MLP neurons of a small language model. Each row is named by its layer, matrix (gate and up: input weights) and neuron, and shows model dimensions 458-585. Each number is 128 + 24 x the weight over its row's rms, rounded and kept within 0 to 255. Numbers have three digits each. A neuron's up and down rows have the sign that makes its largest values positive.
A block is one neuron, or neurons of one layer that tend to fire together. After each block is what it responds to, as a language model described it from the Wikipedia text at the highest values.

L6.gate40:158130139073105136117122136117140128162132120097151106124172119131130115121119145149098160093105166180125156151128139162141096106130124137169165138173122123138151137132124128131132179098129157168153117128127084144141119144145152113136143106133148148170141145113155161112112148154135131098145088110120099089132161110126134151173096095150142124103128100074136180085128149134120110159121
L6.up40:128096072082126096134085103097132091074166139153145103113121130111116164096118104122172125162122137130126115119139124148099116100122124122124147130128135085143140124109111148122114134081140119164112175104119099146134104162132154147089128123139087152158129120136110124118127119123149154167181145129119149181136134130160133130132134155136139153099163121076118092110137123147126139103127
L6.gate1208:135085099111108128108110123102181110112146136159105145170121105136120107076167150172120096129143102113151115137104135072146113087133106141156109113129127139108096178128085102134129103133158109157116138135088110131183090132134062133136147133125164148132133135192099123104130132117177118152095118134143097179115097129127160131119105156139134149145161118135124132128114134102053077118157
L6.up1208:135119110130119113144082081154111104107157096127116176171154112097148118150161113128140128124097142092117127138158174091114133103103150137139153137150103142152094124066102145130163138140164100159133098138117141134116114113130136169138131151148135137111129181169109137091118120092119088127131114151124122153126139128153143139143143155158145126120148108142073106163115139124093111168130
Responds to: Forms of "to be". Forms of "be" (was, were, is, be, been, being) after a subject noun or modal, mostly as passive auxiliaries: were filed, can be found, have been made.

L6.gate1085:157135144129139127124130130150083152119132164068128134123170155114095155171103133123150149099138123133128109155130114123105114075096152112087119111072112109158116120140152162123159167124144162185105115119171154110110134135137151119107152097114121116086110094186153121115113119151143111093173102116160099101100143112149138143149129107128095115133164144134120113101177132123070117115134
L6.up1085:132123123098115138114128116151088117131119212093106163144136148088146154114152150106138105154142125102115130152110133101141151140102119138114153098109127125125099098097080167140136133130136136167125143130136122143093086169151094137108155102100185111117193118143115095174144120175141116107155111108106110139098165149140188118121081171121113144131134142123139096099095112125116154082145
L6.gate1187:134126122128151116177106159144078150099134133124149134164166131110099126145121108132140140165138103146106099117135151131136104114116113110175134114120108174176136127111154197101156144115114146156130156159192104121107144116091125081124133108120146140066151144168111086135149134207124089137159157155140106096095129147139117123087105119143116120117134179140130109106136117090129153087144
L6.up1187:126154134090107077144110123123085081121133137107108152121142186117098151090123127153127143132156103109113055126139133107145109106129074093117138102121180155170096135090142115157093172099087123116141163109170149135135118124122107127106128120121163108071170137137120113187119154166143158121103115131114133153140175082130143133124143170138115118168096133085114129147136174103122139079123
Responds to: Adjective-ending tokens. Tokens that complete an adjective, often its last word piece, before a noun or comma: sh-arp, bit-ter, f-aster, sustain-able, bad.

L10.gate214:139152136142098130143107113133131137117129121149120146099132169148164147179133082127117108117152132136118139103173099132125125146148092169114117128140146122131105176147110112131122075136120123149084118145084108157134107167090112149157122087106130152159127104141128109115132143096142131165126138137131130114116153158138085191140195142131136129176110065123139097106121125151126121115134
L10.up214:125091127167118093137084153146130122146162118130099112132161139096117158125080135115206124067143208112139149141134144126104111143175122146124122102142088135133100081135139165151129176148137134167126144103104086131111112090134147089126145105125141178149110139173125105163137112133133126146137156109129099121081100160116113128150126117152121149129172119136136107140115091110147160154162
L10.gate476:148116130121125126120145084152126131097115118107122113141113163147130100106134120143112146167117127083132117118101132110120147149111095123104120109127130100158104161132149104136117100130157134098130177113131129124112163161152099154126141120132110212112144164164078154123119138125082155154134133116126096079122143167138102140131183124100126131120114161128151128147103147137151140159151
L10.up476:146101129117122143162110108109109103114092120118112101167135138148115082097125118182113161163149154115101138122101149134080126108163139096096066049137153121160104133094128145141160077123131135123119114150120169124133145130155109162119159114172147166108151086174138137131142131144089136166137090137138117104095133100157091135122143097154127128119104106137100082123131144148146171131146
L10.gate624:163127110136151113131099105109110124116115104188110131129134137129140144146129132109140160134160142093146141156148113132153125125178137126100128131133151115103090139143140117121169130084166105158113110084148134146176126143141129148172149130134122178152103127164154132118132120126099102098168121116112115134153136141120142179130117149082133067108128136131133132115070134119120163132122
L10.up624:154082134097115167100133128094123136110060107121117157149118141150118116113152112097113130151090148100152180185115130129141115120111160106116108121138167123173125135131126108141128082135154166120099096158123126183138132149122134170160131116126131195105162138165122119164153092105136114105125100152138157113128131115138106156105145148151171117100140176138152152188111152143117136148117
L10.gate688:129126116098163103149083106104067104189132091125185124148092111161130119118109127134143118128124096139133080116154111119135139089131164108134117087189102124142117125080143149110135116167101129191106157170131094122092145114115150096121128137127148134131093145170133113127149144104119100125165153108122151142083133139145135113132115130147156120129150143080148126137124116140097117097137
L10.up688:137154129092103157128110086120115128139152137097156112123143144156142118152143166177130105153186129070105173132128109129126118135088095105138167170135114112100114070136164167111124158081141102127108134134094078122095109119150120112139103147155130085103081107143148153084151136124104130132130130111150093116116165169123167119101085153113073109135097154106111115124119114144130121144155
L10.gate886:131132134096145146136120165118135142115132101108129100158130130138102132118139145129157134115090157108147159161130158145160085114117150090156157150123125148105111145140085179112134128135128125125134156138101140111112133120136150095169134137138167113122138131168122143142129129133150133089133124128115101125138142169100102121130166127135095181117125120137081115116122126114104109134125
L10.up886:140114126161160134163134160121114108127122089132124168122123116110105113132118073114163133102094137131117129117133115126091166120206113101113103168118100138148092135135128134101122164125205137123135113146137107111170138110153108131152133127114127167114098097134119140149110136140142172134176169134124126121109118142106129142158129097116140133102138122131158133182118116094157136109131
L10.gate925:113110129119127095158104089164130152121135128095129141156146112153139150153118081147113138105175156139114121148119161132123102119125109156117111133160150107153091133141118107135149145070133124178114138148140131124127131109077116155161148160137140144120137142136088137124161124129117100137119141103099109073124134153152109121142154142125124155106097091119131139093150121127151138135150
L10.up925:106114126153139103134102098118136142095136088134099134146121133166128133116180125185142117189100183116148108131120156126115146111158136108130099153076136141159139119102171129109154132105133158137145113139105123138102103179126132154121144106161134151142114140150139138142132146093098146153167156114098100157130108134127144125106149127121134131093144120147099118162127122156109167123078
L10.gate983:113095139106154101148116154095110113096066120117147096116148125146105123096150116120095174132079144144153149143118133164122099139129166137108159124150159082091125134089127088120123121132162094101148117101178128109144124145089137137155129139174150123154157152125135133143116142108139143111119143115151157080105144153162062131112118110143156142155114111172108103150160177142141142140131
L10.up983:083082113112163111195101151099155175120119093077118151155126114149144099141150120127111135110092148175138149122152176097153127097162138162110128151112158125070122108141129112140140160141170173107181090140105131128100123115096157143138142185146124094092152136152111176152105121121140103134110136157152142051103127094159083107135186170134105138133097077133133141147135125147121121134095
L10.gate1260:123124144102143129163131120101120138133147123155140139148093114110151120116187154127119123130114131108093144118075126130142105116133122112104131154169156104138109143105126149086143142092079097186095151141080111123127106087122149085120123132135141122147134113127167137152143130097151083163172093119107119127083116137085087137104101126122113128102165103127085173127141101113113147116077
L10.up1260:149088070094109171149132125149140140099111117140139133142154142130092130148120141163144135148122144134108192151158081153144137105094120104134134102096103131122116138120155115153125141085111139132095121161105106130140133160113121098128107108103116079125137143143125113138132080137160085162125143116096124152145120155120098199146161128093087111133113132146085128121155115172125128152116
Responds to: Name-completing word pieces. Final word pieces that finish a repeated proper name, often a surname as a verb's object, e.g. Clard-y, Ehrg-ott, Wall-ner, plus objects like the court.

L6.gate535:095063113093122102132128141119117126124114127016140119125115139123138128126099134140150118135117125132127151102169152159116126083124140145156085135133115132097126190192170113109113116106154129153120170119143149097143116157137138128100172137139084128147122090146136130107069097120097113113138117132133099127126130147114133106112139103138139136114123176167159159143173149120142120090145
L6.up535:124111131143125122140096137110123104120148184094052150160136158102116107128169141091095147148116125113134187140131117142100124106122103135124088115157130178134124124119139105131172085160191111147123159126152153142095092142147146150132148161100124103116110111162146072152138127114155139124140115125122164105102108138134110132091084112155123118117115136120172122150142157130109102124114
L6.gate1004:130096166121152136114157136128163110107157135129155075127155119107161122143134109176148142110086127120100147159112109161158122090158161116107107124122128136109104123143129173111112102120106080143097156140140156125156101104162131115102149125150103151111129079146098111118132141128110112112147139115125146078144105152160112119163137119158116170153117141135124157149098124130101120131141
L6.up1004:142123122150081123105118133108121121113124139145103102156119134139087126168111096128143152120143113144151112127118150163111121114115129133079126108122149136092121147136140097127101122160127091079106184170136105110148105142123140130164151124131139111107140128099120144103121133140174113122160112142113125150096083164153120123076156104143112163184155127126157064148131099127129094181157
Responds to: Surname endings. Final token of a person's surname after the first name, often in cast lists or tables, e.g. Fle-ming, Rodrig-uez, Thorn-ton, or the | that follows.

L10.gate2:135082114130168148140126146130152143141128101108123149151144126123133147128147097157076139112107108105119171090117135127138087119157156136165128102141156182130163115154092146146153088150089153110091127178123096139119139126113134122153175132150191168100110133090134106108167110123102159166137126083143082109154125120146157130117130094117107137096118137098078140151149123140115102094164
L10.up2:155180096146154133150153133149139151109133130141083121126094143117072152086137123154138140099139113152125148135130105137151136141149133125142099149130117137122118143176137082116144103118109177101112086129120112088129078106109114137163168098143130123096114139143114153089184137125132177162146140105143121144144132148121099117120161073127132129127126140154132119182165139172162117139149
L10.gate543:150120119099176105133167123126113116177136130133140143134106095135141130156071162140094106125150114119147121112134119135088125126107105090117091130105127157149180159085138125147136116121128132111129111065120188112113178106133130095144099128116147146108158093140117145089096133124175145139121131145131098120114136101189145171103106116081141141167127157100098133124108131140100162130159
L10.up543:125109089149171149120110149090113106131129165149184149132128136142148124094116145146112132110137091132136135123110106164131122108129116102127131094097141129140114151154119147170111144122116104138139121180144131119109186161107142156156136103184100147104100134127102161185142102126124143123149144123123098127071157121135101117076106114142133130123119152132138110103078106149146096123101
L10.gate567:141154131085086103155113169137114104136090119097112170116138103142169161124111121122165118154112117140139112139167149126112169131094138120113119088121176125106112144111146128098108125114155129143108148113096097106121129138151124085114115107126155128139124128149136141133154153131141173173156132132133156137125123156148141140126121140106103107122133142104158128145133131122146152111115
L10.up567:117143124113123174176123142094130116121120168107158122147139134136132103156168207110105116141128121152148146102127152118112114160171133165117136101131169085118101139125157170144134126087118160116112156098145165104111105124128127117126159105125141157126158142170135130131128147096148145159151139155110142137102128124100096128107118118091137145121171124153165118152125111191108156153134
L10.gate879:176129136108092152091108124157095151089095149134114171127133149108121130125114094133160108121108139133121120094144149102127069114133101111159130117157145131167147159107099143153100143110104124138144184128140107136152123106093136149176100084167122172123107114099141130144146093191148132115170124158146122115141165112144099148107100123099159129093120184143114104094142163124152141165156
L10.up879:151111091143129101149128126147088095092098098098131125142106171089156118129128055110116166126138116132121137117087177114134111110137112122122122144119138122117097131109079122118118137161158147134142175118144120139137155106154119139137114132141116118101132127161092164166155131138147126116131163127083128131150137088131106127117123102139173121071160176098123162113156122104149125135105
L10.gate1130:114146075100170122152148102181141102089125101103117082114093136094099177110113086100121159122158107130127151177116135109122099126135156078129078158102122171163087151137116147111113131138149167166095100177115124132155108120085120098119091146173152113156096126109152176147128138099099115096118145160112130148118135129139139153168157123121128084159146128125109136137132124122140130163113
L10.up1130:102127133164117156121131132123116090130106108109196120082085110076137161184126108152164163109140120124144107140140139143157126146131107141134151110127130167133126138116104150119093101117132170153104118161131162163172122135134122139132195119149158150107120107131164118147106129100165164155148104169126145113095160156110108120134123097129081176095117176156110151098136118107107147152121
L10.gate1181:143099151126141125118123148132141105140149174105163100096128120152120124132145169141132135161148116157163118149087164125123105095144144158115090121113108148104125127132144154135223138142094155111120141149114116117120122135149160128069135128134121099189145109102150105141120138154144102106142107098177127098034148142146128151151155104134153154160148159133158091122128117150152131108148
L10.up1181:152132157162112076093155115154112112104136154152135101107140109143102126124061165122124129150125155115168088175118141133143127126172135166101134101126099156120139096114126149107153119119102147139130142143130149127139125107132132154124161148146099114146155110129125149108115136138148117152146130146152108115154139139124159108098090138094132125122140133087117123126134091126141137150129
L10.gate1233:129110106134133099141113156124101145140145080125116111142070146189091137125082134122119135123129116132127117127151133099113105135098144110130103109108107137111109134101105127106125127110130149181133166130178118119122154172077113109152147133118160133122159121116121148168144132140157153153098135120111111171110158118133094120165096110096172077121114111147164117122109150117098106139115
L10.up1233:116157123096135095121120125091127117142085142155129149112122121124110091107110156183118085132113122145115141131105138151087107108131140143149133127154132127115108177110124120149133107132126137115113113106152157112131132168101093100114127141117136151152121090174104112115188141111109166176184187147128109127122121128167123104074108059133102145131141143169126148143101094161106120134148
L10.gate1245:146105151115134119135148102102090097127113141108133150107148123088080112126109132132122116119096134095127117139119173128149114107139103074135107050112136120129199105139112123140106153145095104112147122146149108152142116121135124136120112117128147147139174091088104144164163070132148130130161182096138122114135141132120103172196133098126131139105176129141110130128157138131171153150145
L10.up1245:100133154103157096128120201149100156131095144163093135107161081115129130137119142142145126140088086086125156106115166192171157128108139118127146146116123149109107163122102126139143147144155139156140116107153168077149135123123108121152119149100158135160148146122140100113120129149153121158114183114107170106134157120155075146133118149111158090157144137128127097133119167111138141186146
Responds to: Degree modifiers before descriptions. Hedging or degree words and copulas placed just before an adjective or measurement in descriptive text, such as somewhat, relatively, moderately, -ish, and "was" before a number.

L9.gate61:123098107141100154128131124142131144139106135127074156184154135125114149095125143121124112144133132109115131119103120101134115153147130161099138115156174131117139144109136116124155143093131146111097123125077090114146135134109101121142147143142108126104131141130150134117118126173102105127114133143140178094149135118121126149121144145124145135137122098138164136138139112145134137163147
L9.up61:121129113113124103141103146090110125128100138113127119109139104147089126162156122127140127131128172121163162112106088166117115132138117143109166117127099141120130153089119108103151159112141132162138148113136099134139139132141093150138143111123090144079103115148111141140153139121133117139113091140090101141111114141118097135118120118137121159143134108129135110149142133132159172110130
L9.gate555:167098098134169106086085142122128156121100102108134112167109120118176102144142110100147120107109098121110129150124137101114148123113179114129112190180138146113137104073130176127088160087157100130167151119086055150131100134101126139118144130101113134133085120172142094112128155125119126138115117147063073144156141133070137161086157178142145104121122118141144133131134093116132155110126
L9.up555:127122119174136118111096123105162145097157113137131133142074141120149109149128125100125083137176161095145153130138158153150095081115147122068127131175140133127130083127130119130152146126134180127154158095093130075130129148163115109139151124124144158130140106179109122126108120160166096105133110161109109106140113141092126140136166124167120147120120161153101112152160116136151154157137
L9.gate605:117092098133145180131111134132137153131133131142141105156121100144117153113148150135107142140087129124141125101144121128150087091117153080068148073141148126135116141133153101125140151112155135132125118121139110130161141140130130136105193143120118101123170162128109140081110135182118132144148083109111125161141135093125136138116114093132106123144105126114117117126130092160176195116150
L9.up605:114140123086130140154144145120109157108122124164098085164135100157125138149129133119118124125114112116150148097121119107168129122038115132099153117121162135180142145114152093130127149135114127153103157159124090115099178139095132125100132120146102107144131122148073088127163113120116127117083161095144137108116115076125127152055130078123117120138156156144176134126134148174165145127127
L9.gate1215:158130115109159177090116130126125101073109151117117110159109083134108143149100122149147134116116126120170071099141095136129099108132167150065126133120141125103128132128125138085116160144178095146167131114082093101156120139099133074111111113184117150135152093121138130110178146137136141143121147115127150136152124124106162113135146146164151107139098090088139132088158103142110095131128
L9.up1215:124126125122165127148123133091135108113124124120096133153134129106141127185171154128145129126110171138160132101125145128104091113146127150090126131124132149121134115076129139145173133124125132144135166113117124121075085106092144132129105119155117097142106154158127128127081104146106124125166150123139162099172129127099086111160135175119143119136117125111122148072118101120137169141118
Responds to: Article-subject name ends. Final word pieces of a multi-token name serving as sentence subject, often opening a paragraph and before was/is, e.g. Shof-ner, Gnatusuch-us, Clean-up.

L9.gate4:147114129159114171123168108128113134152129120159113121092156171140128128126169123095126095111106098132124138160123108129157121182145106130156147142093130139142130178156148112110148160092100120142110110131122186136156127145115156121141171130132088192132167143119114102111122107133193105104099121150140140120129118122137078145106168143149095144141112092143121139120142167127175088114137
L9.up4:131135100091122127133135097118126136103126091131096136138162128136131166112167149104122129156098164122188108124138138087108111118131142092123110137129126130089092162101126078143091105130120119154161116115135125146127128098117149124137125133133110136139113132137126118148094148111131137153116066116110114127160132120126107127121098127130128130131112156140146108108103154103113151109126
L9.gate466:105126120106132125111132194103145120132137154175127118135103136146138172091091147114151112094118113107137147153125126156104086136152104159135123111162130109087136118120149145112121152088128123103112125118110086132114137150122140122159121120096136107133091137104122114111122112078138130125118152133122118139088072094107155133112135108128101127102091128102093139174117136119106103131137
L9.up466:116112127138095140093163117148130129129119079143133115111163152111105163142170163145165124110132121108152137149151133088118140133104118182087199082114143088095125117112135139137122128141142161148086105118131137170090148092114135131158134130128115089141114113092108140126146132142141126116125134181168146133108116122083153122107124136141086167129140149159095080109138144104141160105152
L9.gate468:147139163134103101139133113135145181139092157133108133114148114130128151145127104116130156094122101131113153065159073115134087151117146118116164093125058143132151177134141130124116113074122158130140131187157167164154133111147117176132152111120128107114092104175139138138086144110134125162162101122165164100134132149117130138092115134115103092133121132199121091127116111146063107182113
L9.up468:160153158127122122131157084150134162146100175125111132119159086131126078127144172120148137165110154181120141105095115122133114151129128123162122082115088162124123162147138115118117116107050130120117124125161142187119139112161174129175101102140150116134125096127116112118134087127152152130164141135171180155153106099095117160113104136156173103112122113105116144112127110096076139153090
L9.gate1047:162109152134111137149104135118122114171101134138110132182088165125138113173148123140113159108119116153111100093152158137100087098130096132117130141126128094141080120156157118169140133088112134146155140179136109137131099115113143144107139138125112158132190158116157142093092122091112100143134140108128178136121102088121137154132145081110189119129145125121176204095149146094123121126106
L9.up1047:120125115073128138161162113160121135132126145124138136136137143136177146100122078140148182100094152129180144127134137100116072109105167172104138071131117123129143161117102061153133119126135130134124122094136115123169144110087117150118174118116118081133144089109159136144117153148140123140133146113143123141125124137069121169132140166109143091138088102134132101069140122112115148125130
Responds to: Word-initial prefix fragments. Opening pieces of longer split words, mostly the prefix un- before adjectives (unequivocally, unconstitutional, unlikely), also en-, inter-, sign-.

L10.gate101:184106137118111080123103144137125116147088127121153124102103147114139120110073107140121116130106134118128093132116089138122121076064127107092122087121094143104150149142115100136172131076172157157119149128148147149107134138168113103189150104161139166145152111136131177079122155139145164126137164126138131108111171097116133111129141109147113119132106146064118188099114107140122089140088
L10.up101:108175156164148134137144087147100107095124144137146171135114109118146148118116134149131131111128162115103104119125117151123173140132137130138120123117152132119166132133120148093095095127145157126111112145152135078161165088133149188104106136126153094109160130129119128086118083142161126149160138150163087116086132150146121107104127147084113162160126117095110133107141126131129153176182
L10.gate139:135153150122136090133107137119084161086136103116165115160118108096150106123112093124107143137157134133117172115109138044126078092130132156156100139114131128117136135150136131164113142107118135128159157138117088082126158147108116155155081138157171153142191120129118130156117141149128095143145108122162118121086119171116118185121128143109116136113113158133100087140116116085139110156148
L10.up139:157120162137128122149121154160119174110154147087139130147141186110119084098138111153098126160140153120165147118130130102122141115125098082137088118143129154153154115127117089135120106155099140128121146147145123131142123146144116176142136142167159123119130145112087093177144115117142089135098097108101110141137162121142114139108127128095144171114111138120134138144148181128139158155100
L10.gate308:146091179126118140096117172165095139094122147115175191107144132090085117094172109125112160119101116140151126125100088135162088142104146164143160174142141104129112152131117137186169156159118123123115111071124166119129115111159113160119131095113148137154165120133121094119157153142119148090092122150126128136146142125157113110122138136136137151099136139181120075150117148116180130096161
L10.up308:121117121156135125167116082162090115128109142135134156105180137116143130116140153144110116152160113134085155106092136159125066127148130118119139111087119146120127133123156140146135152109145180122123166082161142147108128102117129140156168103118139155141176157145174101103122152096112101110138124097146106113116156123101134117151115153078141147136128105141117142160132118144151155116139
L10.gate364:124146121119116110122135130104135103112097163190123115153145108133098142126094105126098150110084107130124144083126123120127108127128105103081128116143109098111110138144118114144147148125101116169144142167121119117151126074147183106136103136122120113160147100118138105128094129139091113125135138128092114143123111162105142148119112128073124124127157109136131107130117107126183128114141
L10.up364:128103136130127128131122126151131123165088125124125111162128152133141129095105146135148112115068099093126152121128094148146120122083113166165105124121122116111117086135153121127159120125124153107150111189146147125110115167102147137107114140173086112104137153091141143105110197121143181145115151123156118102115106145110101131120124096157145119121112150141092133110140171131118160157134
L10.gate673:139146084155115155113107141074111191151092120140174115125117094123081137120148137137138099094157102105129101188142162102153142103129152156147147125178163143137126142133119135136149115136130098163123143118075128143116108109109156116164106122165117134121119131152130149115171128079145142124144135102158112093132094128145120170157137090100123125122120120130123164163083142120134093132150
L10.up673:158100141179105101145075149149105113151094147124144136168149130132087147086120151131141098098143130123114113123141097099112144116092159148124132117101121134119126091111111151100152119084082142086163143137123138139128159105118116113198124095166141102168100128098143156141104136133102145153163146127139097152132160146083101166141114104118090120120105156105056123117130119136130151077165
L10.gate930:134095073136123123127074085152137170107092068109146098115087115089122169146143108120146126115108083139127165080139116127133109168113135117139100151096139122142107124113139083112124155069155143108141124147115169105118152141118121153146112157129134122133121124125114134092113166109146130083100140098088136098156134111093119122136141116124146124126137152158125135138120123093121137133134
L10.up930:195123169155116143100145121101128103139109118121128118122155160125141143117114175136083129121160105143173151104101078123086110118135146201166141176119161132160157102110102151146151152065139093110091095143133077122110128111090124130144102099163124126086180147148147135114164083131110092139087138141161137097146136128114131147097127115109075064144110161121131158152124143100137149168152
L10.gate1202:132105083140149101139081098142122135109126126134122178129112168129162120141141108116120135128118110144091155112178110083089100095134123145116110122130120153143147146118137138134145128094093174144151100145181127106132141117099113124158125081125084157124116136147130138065124103117101094087135141138078152139112148198140136129119132107143104143119089110112155149140136124128105147094165
L10.up1202:120128134127126097160150173140131139117111126149121138123117157081097114125130129127125111110139121144127130094158166111128116127138142152144124160177163141141155112101072155170139110105146145123100089117122105134134126091091118126161129147112177119153137137158119125118108094153132135107135125160110147165164140136129135117100081112153116134131138095137124139090168135122148165089122
L10.gate1230:139150099157062157152101098158135130115131109085139137154126123113125132111113143119099164114107133175135113075100106089101144144096119167081134122078110158150118120124105182164161108110077092140111127130149125154142117117130136167104132129128127130093153108140111112100138131166113146112103117148115137114066154136093097118125108145136160124138089135139121139093119134108155099129139
L10.up1230:144142156117166090156145140216099135153113144110130130095094150149109112096115176149097109126127127138142116127098139108135125136129094188101131131129144167121135128133129164169138101109104094117097112108126137139136120099136149133117153130110075087135184093082110103166130170120151114138140112137158133130105137157131109150144145153140122102141144155133110132097131108122138103130160
Responds to: Opening fragments of predicate words. Word-initial or mid-word pieces that begin a verb or adjective in narrative or descriptive prose, such as b(arges), sp(urred), v(ague), unacc(ount)ed, plus was/were before a participle.

L9.gate476:145151116129129121111150105136132104064123150110130117083125126124132183131113141134164110137132093153129143145181122138135130164118117148155160124090077107103144145154174136124163120124098147138094169112141116157188068126169072161110096110141127112104144111172181137143129107145152142146131120145088154092151107158092142153135121114123149103122093143097127098108172147137090145139111
L9.up476:155088159110132134115162086134110163151108160120129138130118120124108134177095141130126132146140140145145155086138173146127108162144108109159158110142096140130181127120155148110071132072117146157108114134079114171149122112170140161134101131139125140136113106112175130137140119137096135116153119117149157137136137142073141126135160125158153094140116162106107131161105139168141141151142
L9.gate644:125165133113136107116144138148145119098070125122138096149161124139129132106118120087114188091138140133113111143097131102117088176125137169150109114141137150112104146116080149131135126099128171142121134145147131188151109138135097137117128101079114188147109112157124096107125158127119118098114152127116082152119136153113166152098140118127147135162122114173116115132148126092142112089139
L9.up644:129121124094145114119148152119142115109095117159087122125146101153151098127130168149139114174165157145151120134126161135106133140101133068108122105133146148092102116123149150103119104131108126117118125159116146088138122125135124126149114113150149084161161140170165117134076100104157141144161140119134140137137106142160091137144119126108187138152164095157120163091135162097119124107134
L9.gate769:148129106140143128150198131109101109151085169107102119125145136184147176180142153074170131113119098127154159108114142076104117118145108094087093092151091152177115118121109159132117142132115139137121125131133110158175103109119101184132172145103137067125141138151141110144121106189127160097115123150149150112081135102131147136083108132127146138133113135146137099144077112162105130144098
L9.up769:141123158136128087111129119152107136098124170104120115135154177126138138143133123172129120144101128167167111097102150120109117148090104138145148126128107152166133109178140119147124087139135137159102117111142112124150163127191122104080083125163126108115152088119146110125080097162091110164152123125153118120167111121148122137093097154112154107161151135105139118084106114110102105143103
L9.gate823:129195136130102123112093157145121141120087137117159113116131127128134136091117136094154117129120130130142099137109153118144118116169081122144155120115143126128163123106085125112103149192122113111108127079130153126168119146119134082151135170126134110101169097149135114120140109118106135169140124115160160123137130148110128099143148139150152142102137136128122143100141116122121149154161
L9.up823:134118143123097100107144130097119147151093137125131121132127096159114179095137162137136131145138133149129089139120132143132104115128158125100102124181097135141127105089088146086148144120069184120123124107113112137128101136108168133185138123133123157142169124163104124125127126157095124125153130101128138140098100167114103131130106149150145113102093167139156116147120108121149102102158
Responds to: Predicate adjectives, colours. Fires on the final piece of a descriptive adjective, most strongly colours, shapes and sizes in species descriptions (gray, orange, whitish, round, long), and more weakly on other predicate adjectives (extensive, private, female).